python train.py --n_layer=8 --n_kv_head=8 --head_dim=64 --activation="tanh_gelu" --norm_place="pre" --norm_eps=1e-05 --init_std_up=0.0365 --lr_mult_o=0.757 --beta1=0.93 --lr_head=0.00632 --final_lr_fraction=0.0 --doc_mask=true --train_tokens=334800000 --dataset="wikipedia_en"
MLP neurons of a small language model. Each row is named by its layer, matrix (down: output weights) and neuron, and shows model dimensions 192-319. Each number is 50 + 15 x the weight over its row's rms, rounded and kept within 0 to 99.
After each neuron's rows is what it responds to, as a language model described it from the Wikipedia text at the highest values.

L3.down908:49 50 78 58 59 30 56 50 65 27 81 54 50 49 44 23 55 62 42 46 57 65 68 03 38 35 52 54 49 49 27 64 33 40 35 41 34 60 51 68 62 61 58 77 45 77 77 55 24 68 28 66 49 33 59 55 51 47 60 48 28 57 26 36 36 60 43 64 58 50 63 48 39 51 60 79 56 63 54 28 48 50 54 55 70 51 15 53 59 55 47 53 48 35 33 52 58 27 44 49 66 60 51 76 30 78 55 20 21 49 70 79 35 60 40 75 56 47 54 51 67 28 43 58 61 52 21 41
Second fragments inside split words, especially right after the prefix sub (sub-contract, subscribing, subsidiary), hyphens (COVID-19), and pieces like ub in shrub.

L5.down291:50 36 24 68 83 85 37 27 46 45 41 76 26 52 22 78 43 62 59 60 47 21 55 43 66 54 43 30 57 59 46 49 49 78 43 66 78 57 59 49 49 40 76 45 56 37 40 46 32 41 50 73 15 42 51 42 68 37 62 40 57 59 58 37 48 45 67 42 77 65 68 67 43 48 50 56 51 53 44 40 18 46 56 44 60 41 40 45 45 30 49 59 76 38 28 29 51 33 54 50 74 75 45 59 90 49 68 47 56 82 53 59 37 35 55 38 56 59 54 82 37 59 68 29 68 47 37 32
Word-internal subword pieces in the middle of split words, often vowel fragments like "in", "el", "a", plus the third digit of years like 20'1'6.

L2.down405:64 43 37 55 49 70 75 34 60 57 62 50 33 89 52 20 68 59 49 43 63 38 61 43 65 52 45 51 43 46 51 45 55 16 56 82 39 33 62 68 63 35 38 51 67 08 41 23 55 38 49 22 38 36 47 59 55 48 52 28 30 56 39 29 49 70 37 67 52 45 35 63 63 51 50 47 61 69 39 30 43 19 66 61 33 81 55 35 72 45 33 44 30 28 32 25 35 67 46 38 43 49 74 50 46 72 70 58 45 53 12 51 37 73 53 53 50 38 55 32 87 78 43 63 36 53 85 56
Inner pieces of compact strings in tables and data, such as digits within coordinates or statistics, hyphens in names (K-Hits, AK-47), and CJK characters.

L3.down268:63 67 41 65 71 30 66 58 61 31 63 58 56 60 53 61 61 49 41 43 66 43 69 53 55 47 37 65 34 31 37 62 57 66 64 63 47 45 49 18 57 23 55 38 78 74 54 43 42 46 50 68 69 58 53 38 45 43 65 51 41 96 60 53 29 40 38 83 71 42 66 67 48 43 38 35 66 24 38 53 37 60 56 58 46 66 54 35 43 45 59 65 57 57 42 51 39 54 51 80 57 38 51 48 53 20 49 65 63 14 66 42 36 47 38 36 55 46 38 49 46 35 32 51 58 54 52 53
Colons after infobox field names such as Website:, College:, Education:, Network:, and table pipes, right before a name, place or URL value.

L5.down81:42 72 39 76 54 44 46 49 83 53 59 79 36 27 48 20 50 62 44 28 58 70 61 44 41 47 84 33 60 62 44 74 45 45 46 81 49 43 45 56 39 54 36 33 64 69 68 68 33 54 23 54 32 51 31 40 50 65 24 79 61 64 47 65 47 33 54 55 29 35 88 51 28 37 48 64 27 45 37 57 39 61 48 74 41 15 53 67 68 59 65 38 71 49 53 42 49 28 36 64 54 23 65 64 60 61 42 49 42 31 58 63 51 47 55 57 51 59 49 43 47 40 51 29 49 35 45 85
Non-initial pieces inside words and numbers, especially final digits before a table bar or comma, as in 14,10-9, Hus-se-in, he-lic-opter.

L3.down955:72 55 65 43 58 62 49 62 74 71 56 49 53 55 40 38 55 68 51 56 79 44 52 55 59 44 59 56 42 46 77 65 24 63 53 59 43 37 64 41 40 27 44 68 40 48 45 62 87 74 69 61 49 42 51 29 62 64 40 64 61 52 44 43 49 49 47 37 59 48 46 30 59 48 36 71 52 45 54 30 50 40 35 86 57 52 39 61 48 36 38 28 53 25 42 61 39 30 29 58 35 59 55 75 26 80 32 38 41 50 52 23 33 22 30 50 49 11 19 27 55 19 59 59 45 55 70 42
Highly predictable continuations inside stock Wikipedia phrasing, infoboxes and tables, mostly sports and media: last year digits (born 1970, In 2020), Peak position, Took office, Olympics in, CBS News.

L3.down929:46 10 18 65 49 35 66 34 43 31 56 39 59 51 45 46 82 29 53 59 57 43 68 22 12 42 61 17 69 32 70 38 32 55 62 76 52 43 42 20 49 78 81 35 76 63 51 29 58 51 33 65 57 68 51 58 57 35 74 55 46 51 65 36 60 52 61 63 38 41 57 53 61 28 48 56 65 30 51 44 51 78 35 84 72 49 49 40 38 57 37 39 58 52 39 53 72 49 69 52 83 36 67 16 30 49 55 65 45 21 55 71 39 40 49 59 54 58 35 33 37 11 37 34 49 38 40 51
Fires in three loose groups: second pieces of split words (wa-it, re-con-cile, un-cover, up-load), leading digits of sums like $1.3 million, and sentence-initial quantifiers All or Both.

L2.down442:79 58 39 52 62 50 50 49 53 42 65 53 39 44 57 54 45 34 25 36 66 50 40 19 57 32 45 30 66 46 45 45 51 67 57 69 53 47 42 32 51 38 67 67 66 77 38 46 35 58 32 35 59 40 65 20 50 45 50 87 36 40 27 44 71 42 46 32 35 42 33 78 68 53 55 52 45 30 72 69 32 59 29 29 63 92 53 67 55 39 40 41 38 65 53 78 74 79 63 35 71 49 44 47 70 31 57 36 76 21 92 32 61 44 85 21 43 48 46 51 61 26 46 50 56 37 84 23
Periods in abbreviations and initials such as No., Mr., D.C., E. Sharpe, also mid-word pieces of proper names (H-itch-cock) and formulaic starts (There were, the same).

L3.down106:65 57 71 25 61 53 55 90 37 51 43 51 70 75 44 51 63 37 31 30 50 44 36 60 47 55 44 39 75 36 39 32 29 62 55 44 42 62 27 27 54 85 70 91 63 58 34 51 39 39 32 60 45 41 71 27 44 60 70 63 54 62 53 53 57 55 55 54 72 56 82 47 61 67 55 39 40 54 75 42 64 63 40 65 46 34 56 22 47 35 36 15 48 79 82 54 25 49 57 29 32 40 69 51 56 26 71 52 69 46 50 57 49 48 67 31 66 29 50 50 68 77 41 63 64 29 34 57
Second word-piece tokens, such as the middle of Wang, Aggregate, Orthodox, Methodist and Student, often in names within tables or lists; also pipes and colons between table header cells, e.g. Date | Time |.

L2.down727:74 56 23 40 43 84 72 52 49 47 35 58 34 54 38 65 47 47 51 39 47 52 46 33 50 36 33 14 58 17 37 28 72 60 61 76 61 37 70 47 70 48 72 25 64 45 44 37 29 30 58 39 40 55 54 84 58 49 46 29 56 63 59 40 45 54 59 37 77 35 54 31 45 40 72 46 67 52 58 64 54 42 55 58 64 39 43 37 63 47 51 56 68 41 29 67 45 66 58 23 34 67 68 41 44 20 45 35 32 34 38 52 66 84 61 36 54 31 26 51 23 60 56 64 45 35 59 56
Final pieces that finish a verb split across tokens, often after to or in order to, such as kill, commemorate, describing, and the particle out in carry out.

L5.down402:42 53 15 51 38 34 61 43 43 45 66 71 28 41 90 76 52 49 59 67 50 41 54 78 15 62 60 50 48 47 56 41 40 43 57 70 71 42 50 23 53 58 65 57 77 44 50 40 68 60 43 67 39 74 21 53 46 42 76 14 48 50 46 56 53 50 49 67 56 63 57 51 52 37 54 43 86 80 63 37 52 66 49 34 43 45 71 41 53 54 23 29 55 58 61 47 54 81 66 57 53 27 28 58 44 13 58 45 47 35 52 46 45 59 64 69 57 58 22 49 22 52 30 31 43 18 26 48
Fires on the inner digits of multi-digit numbers, mainly money and quantities such as $1,200,000, 1.25 billion, 800; weaker on mid-word pieces and "of".

L5.down558:72 62 46 36 81 44 30 53 52 72 66 80 31 35 40 56 50 57 43 56 60 59 15 42 75 47 56 43 27 36 60 69 31 57 29 72 25 38 44 41 66 57 49 53 73 43 52 37 53 60 44 24 48 58 50 55 47 41 33 30 42 41 67 73 54 30 65 66 41 75 68 60 49 41 58 68 33 63 52 24 57 54 57 90 62 57 36 35 48 62 75 53 34 31 60 65 63 34 54 26 73 63 49 34 50 48 62 71 47 37 52 61 55 77 40 60 28 44 31 35 38 66 47 49 33 49 40 47
Interior word pieces following a short prefix inside a word split into many tokens, as in li|me|stone, co-ho|s|ted, sub|or|dinated, and 20|0|4 in years; also CJK byte pieces.

L5.down467:92 34 50 55 31 66 44 21 73 77 75 51 69 53 34 60 67 51 59 42 41 52 65 20 41 33 73 80 47 53 58 50 38 48 60 69 50 57 51 45 31 63 37 47 34 51 57 34 52 61 36 26 56 52 39 38 43 43 56 31 13 23 44 48 46 40 70 19 41 38 42 42 55 08 46 70 28 56 60 72 84 34 51 59 50 43 50 38 57 47 42 64 53 45 70 40 42 73 50 51 44 45 90 46 33 45 46 57 65 61 47 63 49 38 57 45 67 46 61 52 65 55 55 42 65 41 56 33
The token " a", whether the article or the first piece of a word like autism or atrocities, right after and, with, through, by, or a verb.

L2.down572:33 43 38 52 26 49 49 64 23 54 63 61 36 36 53 23 33 50 29 65 33 25 47 58 75 49 52 54 41 49 45 45 63 35 31 68 63 48 57 56 60 64 66 71 71 43 42 29 71 45 61 48 25 67 41 72 23 53 18 36 50 36 53 28 22 35 62 41 34 46 43 52 38 51 74 45 35 48 54 47 49 47 68 50 71 37 55 36 17 50 57 41 76 76 44 20 22 78 57 52 33 49 49 46 70 38 50 55 29 78 46 52 62 49 40 63 56 57 87 54 47 40 54 69 51 41 64 32
Blank-line newlines ending a paragraph, list or table before a new heading, plus the first word of infobox labels or section titles, such as Language, Country, Climate.

L5.down602:72 41 29 49 44 73 38 51 60 46 63 83 53 40 33 44 58 29 55 75 57 40 43 49 44 50 66 70 53 45 35 68 32 39 65 75 55 37 39 58 74 55 48 47 51 39 34 35 53 44 77 72 31 68 51 66 32 53 31 43 32 52 45 62 37 41 54 59 51 74 65 41 57 35 43 47 61 47 42 39 49 62 40 21 27 45 79 58 71 81 47 53 28 51 69 69 36 32 23 64 50 25 46 48 59 36 32 32 41 54 62 51 27 72 50 48 45 31 60 27 33 54 46 34 51 32 72 63
The second newline of a blank line between Wikipedia blocks, often after election or score tables, before a "==" heading or a paragraph starting "The"/"In".

L2.down314:62 57 38 52 35 67 66 37 30 56 44 44 46 61 40 41 54 59 40 48 42 30 44 50 39 55 50 54 49 56 67 75 35 37 41 51 20 27 41 40 46 34 64 52 50 55 47 45 47 44 76 50 39 28 65 47 24 29 62 60 47 25 65 52 43 54 52 56 57 50 50 38 53 53 32 47 28 43 45 65 56 63 33 44 75 25 48 46 24 66 46 44 56 48 48 68 99 51 59 43 35 46 39 29 54 43 39 76 48 41 57 66 48 50 68 27 53 53 16 44 70 13 45 34 53 41 81 67
Separators such as colons, pipes and dashes right after a number in tables and infoboxes, as in UTC+03:00, 19:45, "6 |", "2024:".

L3.down505:56 34 19 60 39 25 52 26 55 30 31 21 46 25 76 47 59 63 69 77 58 56 55 46 51 44 64 54 58 65 63 31 56 53 30 31 47 56 44 30 59 51 12 56 55 29 68 51 52 56 37 42 51 63 50 52 60 50 75 55 23 64 68 66 65 44 34 32 51 53 36 59 38 53 63 27 59 17 64 73 54 29 67 57 27 57 71 37 59 34 32 77 68 49 33 58 16 60 75 04 51 61 41 44 59 41 42 64 54 56 71 24 61 45 65 51 56 47 46 99 27 40 71 53 48 67 45 62
Second or middle pieces of words split into fragments, like Cre-d-it, Che-m-ical, Le-g-ion, plus hyphens in compounds like Second-team, ninth-seeded.

L2.down596:43 52 68 32 48 29 34 50 58 67 55 69 13 36 52 23 62 60 43 64 74 53 62 46 44 48 60 68 52 73 50 34 40 44 55 42 71 45 45 54 24 50 24 65 65 20 39 32 36 70 85 58 83 51 54 32 16 33 52 79 52 36 42 55 43 51 38 50 42 78 43 79 62 56 54 31 51 66 50 54 67 20 55 47 56 34 56 32 23 64 48 48 46 41 41 36 46 51 44 33 95 66 31 53 65 30 31 63 57 57 41 59 72 39 49 37 25 47 60 47 89 58 56 60 45 26 52 33
Column separators (pipes, semicolons, brackets) right after a header cell in the header rows of Wikipedia tables, e.g. "| W | L |", "Votes |", "Year; Association;".

L3.down227:52 49 61 33 41 72 50 40 39 70 43 35 44 54 41 20 67 09 48 48 43 34 55 19 68 35 44 41 67 40 54 46 29 33 64 46 52 34 48 45 51 28 78 41 19 40 59 66 77 53 42 36 43 49 42 44 51 53 64 37 51 69 61 26 77 60 49 22 50 72 47 28 60 30 38 36 29 46 58 73 84 68 58 46 50 49 63 81 67 64 39 50 25 70 79 71 53 35 45 69 20 55 52 71 56 51 31 53 58 41 50 60 59 64 64 55 89 39 48 45 30 60 42 50 44 33 51 73
The word of after death, son, widow or honor, just before a person's name; weaker hits on scattered mid-word fragments like -ous, -ard.

L5.down439:52 64 78 67 31 40 46 58 42 50 57 38 45 71 33 35 63 47 61 41 29 57 45 71 31 74 45 40 49 50 58 66 48 30 33 34 38 34 31 39 67 59 42 59 30 71 19 44 50 52 74 38 43 68 69 60 73 57 61 34 48 42 68 58 40 38 42 77 46 36 62 61 43 46 31 55 35 48 38 54 49 82 36 48 46 33 59 71 56 57 39 36 69 49 59 74 61 21 55 66 57 53 44 78 33 64 30 71 24 72 52 37 29 66 38 06 25 44 41 56 44 57 38 39 59 78 71 63
Periods inside abbreviations or headers (Ph.D., No., Pop., initials), mid-word fragments (e-mer-itus, re-leg-ated, em-ig-rants), and kinship nouns (son, nephew).

L3.down169:58 68 45 24 64 70 75 54 53 72 37 48 37 39 45 69 59 58 59 67 39 54 34 39 55 41 32 52 50 18 28 46 50 43 78 37 57 42 63 66 84 56 78 41 63 27 47 38 56 72 49 74 13 60 51 68 36 17 40 59 58 38 32 40 57 42 92 50 57 25 38 44 42 41 53 41 66 52 48 48 46 33 36 60 65 43 56 75 72 68 56 25 31 56 43 39 31 21 63 34 41 59 55 47 42 42 81 37 52 62 60 23 55 59 50 52 63 30 62 41 44 16 61 51 29 39 33 36
Mostly non-initial pieces inside names or rare words (cost-um-es, Ro-us-seff, Fay-go), plus line breaks before section headings and table cells.

L2.down940:61 76 50 64 52 50 53 43 60 64 57 35 66 48 55 46 61 48 54 42 45 56 71 59 53 48 43 30 44 37 51 23 32 57 60 26 56 29 71 47 41 54 59 61 52 50 66 64 18 23 58 53 59 33 40 39 71 48 57 55 46 62 47 35 40 65 32 57 61 69 15 38 70 21 84 54 36 67 46 71 55 73 48 53 53 37 37 73 64 45 51 69 53 46 35 39 47 45 46 26 98 42 42 63 43 66 67 71 49 47 62 72 81 57 39 69 58 27 49 30 21 54 41 50 50 21 45 60
Field and column headings in Wikipedia infoboxes, tables and section titles, such as draft, birth, Votes, Schedule, chart, Population; also weaker hits on the before award names.

L5.down571:29 46 46 48 47 58 53 58 44 71 33 37 48 55 71 41 59 51 60 53 84 47 50 65 38 68 57 60 60 55 53 49 63 27 61 57 41 84 35 41 45 47 63 47 38 55 69 41 36 60 79 52 47 50 69 59 63 67 52 37 51 54 41 48 68 28 88 66 49 48 43 47 52 38 59 63 33 44 53 31 63 39 57 63 76 41 39 62 34 70 54 58 69 55 83 56 65 63 61 29 56 27 60 36 33 39 68 43 61 44 43 58 57 63 36 79 15 48 38 46 49 47 42 66 48 60 56 69
Word stems and apostrophes just before an attached ending like -s, -es, -ed, e.g. father's, goods, finds, businesses; also New before York.

L5.down179:27 79 55 29 42 38 65 59 70 55 31 64 26 60 58 42 36 30 57 56 65 46 49 42 20 27 46 65 52 52 37 35 29 52 68 63 61 51 36 45 59 50 39 24 58 55 68 54 50 47 56 36 58 83 45 48 63 51 31 14 57 64 60 56 56 71 31 75 66 30 44 28 69 49 28 39 43 36 48 99 54 38 56 37 50 53 66 65 55 55 56 60 44 16 76 54 66 28 46 76 68 66 46 54 53 29 34 48 37 22 48 74 43 62 54 32 50 50 64 44 57 40 53 40 51 40 57 42
Fires on the token just before or inside a person's first name: table pipes before candidate names (Labor | James), colons (Songwriters: Eddie), first-name pieces (Mari-o, Di-ane).

L2.down55:50 60 25 69 60 60 47 32 47 69 49 87 39 73 77 71 58 34 59 47 49 53 51 36 43 30 60 61 74 58 57 26 19 55 61 61 40 62 15 52 53 63 51 30 20 71 54 62 63 36 40 22 66 81 47 31 77 16 60 59 18 58 36 40 37 41 50 22 52 44 39 39 62 32 45 51 50 52 79 48 68 31 90 51 43 32 60 68 22 36 22 56 62 55 72 76 55 54 26 50 42 57 42 33 66 45 42 44 75 51 43 20 65 35 37 32 40 51 59 57 73 50 73 37 73 46 52 30
Short tokens ending in the vowel a, mostly the article a plus word-initial pieces like la, La, Ka, Da, Fa, as in "de la Sierra", "a forced fumble", "Kasuga".

L2.down108:44 38 45 73 61 66 42 50 66 60 39 50 41 61 41 56 44 31 48 54 60 53 39 51 52 37 57 67 71 60 41 77 80 38 54 46 64 40 54 50 72 68 42 34 24 33 65 43 72 25 56 44 59 47 32 55 56 61 49 39 37 81 32 46 55 55 69 66 43 56 67 44 38 33 24 70 39 54 54 50 63 49 53 56 23 67 56 31 68 54 39 59 62 68 32 71 83 41 66 50 60 73 24 85 26 52 52 45 27 24 39 33 55 52 62 28 24 44 55 59 55 55 55 47 41 26 25 65
Fires on the last digit token of long multi-digit numbers such as years (194-9), ISBNs, postal codes, coordinates and IDs, and weakly on table pipes.

L2.down280:55 43 56 22 33 32 33 37 47 76 52 39 54 53 43 69 50 30 53 41 56 49 33 43 68 34 28 53 33 42 91 61 54 53 83 35 30 30 60 37 52 85 25 52 58 26 49 41 68 43 59 46 47 48 64 42 44 29 32 38 43 39 55 88 72 66 44 53 82 58 69 55 22 44 34 38 37 53 72 50 54 50 54 43 60 78 60 59 54 45 66 56 44 35 58 34 43 14 82 39 72 37 61 71 77 50 59 42 33 34 53 55 69 67 46 50 51 57 72 64 42 51 56 60 57 61 58 35
Pipe separators and word-ending pieces inside table header rows (GF | GA, Peak position |, Percentage), plus the second word of set phrases like "According to", "Term of".

L2.down579:56 61 53 51 37 45 56 59 36 32 30 57 47 50 44 37 60 19 38 48 43 10 48 21 73 07 24 66 59 26 67 56 56 75 53 48 62 62 57 50 38 45 37 50 46 68 73 45 40 47 38 56 43 60 73 63 62 55 54 66 45 52 46 72 46 34 58 41 24 80 58 42 43 37 49 41 69 48 53 70 62 60 56 59 64 50 40 50 50 65 57 61 35 61 28 26 49 27 52 44 38 46 42 19 58 39 88 67 58 56 51 39 33 48 59 52 42 49 80 60 70 40 48 61 37 44 71 45
Word-piece tokens inside personal and place names, mostly first names split mid-word in tables and lists, such as Mari-e-ke, Lu-iz, Jenni-fer, Reykjaví-k.

L3.down522:60 68 44 67 46 52 33 43 59 42 50 53 38 42 73 69 45 52 47 70 50 48 64 52 61 37 42 41 42 30 58 18 76 78 61 46 37 66 53 63 55 48 66 69 65 77 47 68 64 54 38 41 39 30 34 70 32 30 48 53 36 40 36 50 59 28 31 41 55 70 55 31 20 49 57 44 72 86 51 64 57 46 39 21 56 36 57 50 52 40 53 18 52 34 55 56 46 30 53 73 30 23 74 43 53 73 46 67 50 38 55 63 51 40 52 68 27 68 65 58 50 62 50 67 45 50 53 54
Table-header pipe separators after column names (GF |, L |, Ref. |), and mid-word fragments like qu in relinquishing, equity, consequently.

L2.down751:41 38 47 71 51 10 44 66 52 29 50 70 41 23 35 75 47 56 50 29 55 67 48 45 49 50 56 55 63 53 29 60 32 48 41 58 59 69 64 61 52 70 51 48 61 35 32 36 63 72 74 62 66 56 46 45 31 47 79 47 29 56 54 41 40 41 44 49 55 32 62 32 42 48 62 50 59 48 47 38 33 60 48 10 64 57 27 24 48 59 19 59 60 50 57 29 63 60 43 30 54 73 57 81 45 53 22 74 22 68 48 61 52 94 59 77 54 59 44 57 21 44 36 67 20 60 54 48
Hyphens right after a prefix or first word part, as in non-families, All-Star, half-brother, first-team; also middle word pieces (ex-t-ant, subsi-di-ary) and some punctuation.

L3.down75:37 44 65 44 25 39 20 64 35 58 68 63 46 60 39 60 32 51 55 29 53 25 33 52 66 55 56 57 61 68 41 63 47 43 48 72 46 69 34 36 58 47 44 44 41 27 61 81 81 52 84 31 48 61 45 50 63 28 55 53 47 38 41 37 50 66 55 49 42 44 35 58 53 24 64 52 32 72 78 17 76 47 88 58 71 33 58 26 57 50 51 52 61 59 62 68 51 38 35 59 66 37 86 46 50 40 56 31 92 28 36 51 22 67 48 61 53 75 70 40 56 64 38 54 48 24 74 10
Fires on a lone letter token, mostly "a"/"A" and sometimes S, O, D, that begins a word or name, e.g. A(fricell), A(uxiliary), S(eck), or the article "a".

L3.down564:51 66 75 48 43 47 61 57 72 36 37 53 62 53 37 47 59 56 45 61 41 35 40 74 56 42 43 29 50 47 46 78 65 57 70 52 77 58 41 37 47 49 64 68 67 42 50 18 55 38 68 52 58 64 38 52 25 46 46 47 32 82 38 42 63 50 44 77 42 36 42 27 55 50 43 65 27 70 43 54 26 46 84 57 53 82 33 35 88 61 38 45 62 49 42 54 62 33 62 86 38 64 27 36 28 33 44 56 60 64 72 28 26 40 94 45 52 41 65 85 51 59 29 52 59 50 37 45
Continuation pieces inside a split word or number, such as the last digit of years or coordinates (197-5, 202-4) and name syllables (Hus-se-in, Bras-se-ur), often in tables.